Weights of a small GPT-style language model, trained from scratch on English Wikipedia.
Training: a variant of Adam for these matrices, 730M tokens.
MLP neurons of a small language model. Each row is named by its layer, matrix (up: input weights) and neuron, and shows model dimensions 186-313. Each number is 128 + 32 x the weight over its row's rms, rounded and kept within 0 to 255. Numbers have three digits each.
A block is one neuron, or neurons of one layer that tend to fire together. After each block is what it responds to, as a language model described it from the Wikipedia text at the highest values.

L5.up2:204140162144154182125138174159126188134150155141128133128109149108122088168171136116051126148129109144135140155090110112098102171125117152078129130170179140107125171153142147154063106076143136133128135127124163167165076151122116120114204153094092125122175115146160126127132172110083147146085113124144133102147130113112139111116133132123164166059181133167125132149185109094134182121123
L5.up328:162148150151173127118129159193115174130115156109139146142116120121113092129201121119113113138102109099191134168073127134100118170110156102100161140156129089160143138157159186131127170131124141143137123094170203183127127165128159125125140135104099133129166219140174128147139152108090165133110149103140109149150156123070105139139142113124126133095153143153108018123144185086101129099139
The pipe separating cells near the end of a table row, e.g. after a total, Swing, or final value, in sports stats and election tables.

L7.up88:131154140103112095100075103155139086106132088139100061090138121067131181141167157136118140143121148120115119085118093109129077084132080159094087151096136126103165198123107147178110118160135149155073197138102118131175111121100137144093145161100125176163155176131136194099144122080142152129122119115103110131081128088124143106124184121176116164101129106088177142110135124169122175148112
L7.up759:192140162081127141118067117129120169142137076146090057087114083140120154149171138142059106142151174164180038111087150163097154141103087087115078099144114140085183155152134177136101114180148142109105097145097061089121125125086136098134146126118084130123138152109108175192204122144123104132144127156168118134069233179175159096160084129147197143078148117145127154158134158125104089123158
L7.up1060:182103162121145138126053127135125146126113118176171083124113072091123178097148112158069125125153138144169107123102165105161090144078057115056140137152112147077192157153115158187149113160102127126136151138112157140176161139119160106087145114127099106192130144204141110123141116028152172159154154167191126080134144189182125129166094190173140118117098130103146096120128079061106124151114
L7.up1089:165101150101143086070112134135155159127125133147150127078135122124132132156171109160105137152117141154171127169210156134150121099122113147105137081075100080161138155095146184134136113149152154096121106160120133180162099146155162155096139111094133140144112154161105132181176168103162101172152111170147126108086151186138131103163122185100181119046143161152201111169158193122107123201096
L7.up1587:091102106084150160127134158074130127105099150070168084121095079097109115200196194168096135181177149134185143117125115037127156161058138170135143108174064127101138112094090105143117105102147068052117207162113152109129117115100122141112102194093121136150178136149096117135085164127153185148111157100136146127111144159173150128143084123075069121123086125115161144123138127129142168158116
L7.up1720:153142074159123151123091147200126144135095137153116122084078019118068102171166088117131128116146143117125086173112122124119172104075129070041131145153131117143194136087133119122147136073118145139146126125136136106114086149224176143171122115112130129156098185151108184115148134090173149179198147109150084154153156140189130098134154144068196177138122156159203139132093143143141111107124
L7.up1930:185095102126126156090109148153177179129124117069150029120138115114145187123185100154046143139138154102134139081139092190132110134070068109082088160086109141100184150137079126071188121128150106088138157140096127182109156219146106150106122075103147110156174131172129181137182142081186142133121153156200104102059103153122113068145133153139094111129121116120095129105135080112077191133102
L7.up2021:137137147139092096120144130097128174094089146135136094162168112101098148171142105142134097184127090120164119147166133137130097091111126154158113109045135166106159108125106140155110122093154168092100144153076083168116168153157147161107104123111107158093165140143079180070175090102211161164141129154238166071102144216135108119128149124114117125055124169116141138109132161117144119151131
The last token that completes a year range or measurement, such as the 94 of 1899–1994, wide in 1840mm wide, and kg or cm.

L7.up784:133100087168146201114135104150111168154106163145173141060160111105158083122143085111148179120132132174125177173128157126119083129113123078122099109119166100155128128132112142071123068077113120119161149122088115150109115129113155093126113133093112124207102131201148121111157137041114140111138114119142145139126126127146136125111103103138150141088172103120133142153081123091073137165177
L7.up1000:099100156172122143129144161154104143154137087189113148062105097129126105148124132120103144092180109150141136191112036108091093088134038169123141123084164087180119184123165174132153127133074082116140121156120163142147122145111097118088121158104069138186143230127114112095140154084102126115087090121116154103115154150116200170100126124106095162115141088179128144211146143166110126156132
L7.up1123:194153190153154117098105134176127158156197135181177056168134084129070151163182051096094170101145171099079094105116148132145123122069103123110139068099158109130149165135156153136072152101082142138155141100139178206145109179151131100119152098083098163103133131096132113109172139199171105130102143148130174138050139116103107120143127095087131143130137137145138149186208127108138164079084
L7.up1250:106130154175133163099152140162155143150130103151133121087100092132079091170124137090132183149133070138149132135131122103153114143149093171179156112131168116110135096070093153158134081155178131079128151094074123114135065153110165167110151173077109095131124188070116125161107102085075138166072105128170134121162127142137134096120136154077120216148176110110188076148166117115082120087120
L7.up1260:106115145125114219109081131141137161111117181149105208132167138128099091139110064156105195122123153173105112152134078145125085084126060118093071120091133120098112160143090188116154093085136128173121103133117129204117146133054126150091176112106077099181184111131134157129159113106146130094110151131083163131117103152133074156113097145104089127124126112142143151134141188095106129173190
L7.up1519:108056083098149129126119152170126176145133200113139135075156125109086115110124168166107083114133027196091154120117071071088131134099113101185090078119187082154140142157154143113173142101157103134129110150088115132085143102118115120160126105117092064190124160163144101098142150061117156143105066133172156157121116134141132140117126122145193161144152198157176154110122131143177124161142
L7.up1846:169170188099184179122089176109124179114144108169122150142132119103143109134144101114000134137127124153107129104128122136150113100139103142072107154110164166141134112136133165146054112132171137122117153125171137173130101187133126151096177113098075140153161119097154127130219129073132141138063157147055128108107158118140121107114078127153126129163144159173130114176154133103154152132106
L7.up1932:128180106119170137121105134190109160136145130165160132106149179123055070164184144097091158121131165103127087126142108101151199071096127146146115107174128126086134178133133173204112109193086151159169177153153133174115081154077138144124148095117108186102137142160148102128137128099090167145132084103095099112117136144091135130117097220112138151128151147152095133126134132132142126215122
Pipe separators between cells in Markdown tables (election results, sports standings, track listings), especially the final cell of rows and header rows, e.g. Swing |, Length |.

L3.up20:126073128092158137101080131074183144157146085116141112137141096132065129184185091134118086128135129164137139086189186165144160053117099134081091135130123104109228164117089131093120146112119118141143127100133167144145176119161098120089126126113114114133099151127145155153153063132093146125151130091134119136136151125125157092169088115203133110097127118076143162168120173144105141175156
L3.up256:182141101077160204110107138095189162127162136087142119113137128136080151121201095104112071211052141185112106140176163113166109171125065113080069131121105148136214118159125106123138130161188150150144163106164128179089185142140095096143096109112129044100143111116124089101187078113115132120126096114139142143112127097124154135157150104198146113147148125043165166119163083158090141127134
L3.up833:150102095149107101121055159079111144130104096130124130195165114125116165103168120149097103209128173146158131085152186135103108117114123151081126117130056133082135095093125149166105160085132081093142202114104195193074161185127097139174087157124070071119200121104135083102129149120145121121141124124172113115114163128090136181192079164180082096178063141051138088104163107078114123112212
L3.up1348:156095129113095091112102153121134149135058103172122123075152110070170134164153182150137151164119147160156151120140133098146124109122056109052187122136050096075171191097176125139192137175104138048136135158141129134179197160083104093088116145103098162155120112162116109117151181125134137129130154117107111126149126086107153111159113121175127123141152084096153117137109117150155173184092
Second year after a dash in season spans like 2023–24 or 1992–93, often in football statistics tables; weaker on nouns like career, time.

L5.up663:069116180064168139125099179193166145164121072170077111141080159162169096118118127107098167159157126134108184120126079111091112089121149214120165122132080083129126134133191117120093140146133128141137126140129125144150116205162121117112136129104102075141126150178115155166143146109126160156139142119104111137125161112141119065130165141133145174160131098156135120161107086188160158203115
L5.up941:091092104103147151112135129148179096148136085159107150047118101163138095176130113101116174141190169137132153109146081119107161126113154192091161141181084104092151115117115120142123176179136123139170135131149172159142106209126137145143154136090110084154120231113144159194186159071143145101133174107148114135149162148124146106139172116135140157140113094147154089147108087174170168186183
The first two digits of a four-digit year (19, 18, 20), usually right after a date, month, comma or parenthesis, as in 4 January 1920, (1993), March 29, 2016.

L3.up512:193132162156117137130119154138140130153140046129154121098144106078129101147119147136064183110131129104141124082141106100102130101140131120051094129093189127124145140188127126179134109126143135086130146147120153120118141154134076132099147075098121115148114177163163154154107164117114173173144156064138040147173109140148102089115128156182118197098144159185117088068140099066131111136142
L3.up625:110120180158182144122083111070125104122091129083083171146162153125114106134187172136044175141075146141087153130110099072129194062117170135118115149133126123083147098119089174186101152181207099138140154139107173118166106134138129119132119168102114112094138136127160162122130108155114124129103149138115138122166150120076105106111122149126102197176165134067134088192160133126119109153082
L3.up1017:145067117141148151137114120054146186117126159138076143144158132088184075135224131127099123148163145080139109126070097100138152085144162148110117142110121159144123138138093186147082174133132149184122151128145131147121107100131134140145120173113130124069107134124151113104157134136099122149163127126147103122129139140127124088109183136154130189158180098090133122129192151106075097086069
L3.up1571:104053125118174157134094130053146206126106179126091104118114121094171091167230161150091143121184122100153146129095094081112132039121154158136129134117134139157151145133063165159092173149142139163129164128132146130118110124145129130137132180111119108090111172143159121122143137110096156137203122132152124130156160139160116112113189130146111155202169116081107103117159142110074098083064
The pipe separating cells in markdown tables, mostly right after a numeric cell such as votes, percentages or stats, e.g. "84.3 |", "490 |".

L3.up73:135057090118088149121150145126136122158087109172142134102137097142169166160126132112078108095135063133124111145099141141088153118119087137152138149149067113074201074182109106167139163110143148134141127139193086119130174160137174084170109175106102107060142126101149135139078131096063103121130120164134049097108056132139150140138133134101149113162119135072104078142061127151141147196080
L3.up740:170089109138158088126142161103129111207177106157116137111082140145169189135123094125121102139088110171132057120136146151054094151122091116144139109112098103136140118137106143162145084158109116144131103140120075136110200134127100118129137154096128095150144092085163115119109129100088069165090163167138091106072105123163179150129154117146148126077121140117107083138142147101107077167171
L3.up1380:126055099112130155128159201118148139151209154117151163115071137127063167158120118121093094074108125102177176115090169192105160165133111112107123144155124053114148135156149096138102169108154077114155157133105146207165116172196166108141168147101131094139159199106145093159072124161111128147140067147177123128079092136107153110130172123132117143165086110082117112155107101218145152172088
L3.up1869:172083046065153144117160119146163123155201082104126106079113139126092093154112140104131170192153099167123165151152189132130139129126134140101149119148132113126153091255138094124144156184193144123125103105068132171149149164133157108111139139100115139154135126081150073136129134126138129132116141095151105135132118187118129097123124145109133150161136150139119080142180124137097104158157
The space opening the first cell of a new wiki table row right after the leading pipe, often before a year or rank number (| 2013, | 5); also odd word fragments.

L5.up482:081149134129108121127126115115153179169093174152131131123080132081171115183131083157073085147146086110183101125170103151175155091149142198083147139117141106094144147113133154129096130118124105175123100167141136124127114089105147155087136141108098095119165200118101155152101151085112082134143127129114104201159122141067098162122085119171072207166098132096122127122147135082164136066133
L5.up1340:170151122147142106109087087102089137098109117149129136102128176110191102213155141147119122127106135072124098137102153119122176085118199139118079187129104095119141168069128112176131090131096149013115144145112144169124132116157166158144133136089115170186128167168118232136096148127145113156134138126153155069158163182161144087135126122117109158098126151153144141106193130107133209073139
Determiners and quantifiers that point back to or distribute over something just mentioned, mostly "this", "each", "one", "both", "same", plus unit and table-header tokens such as mm, Apps, total.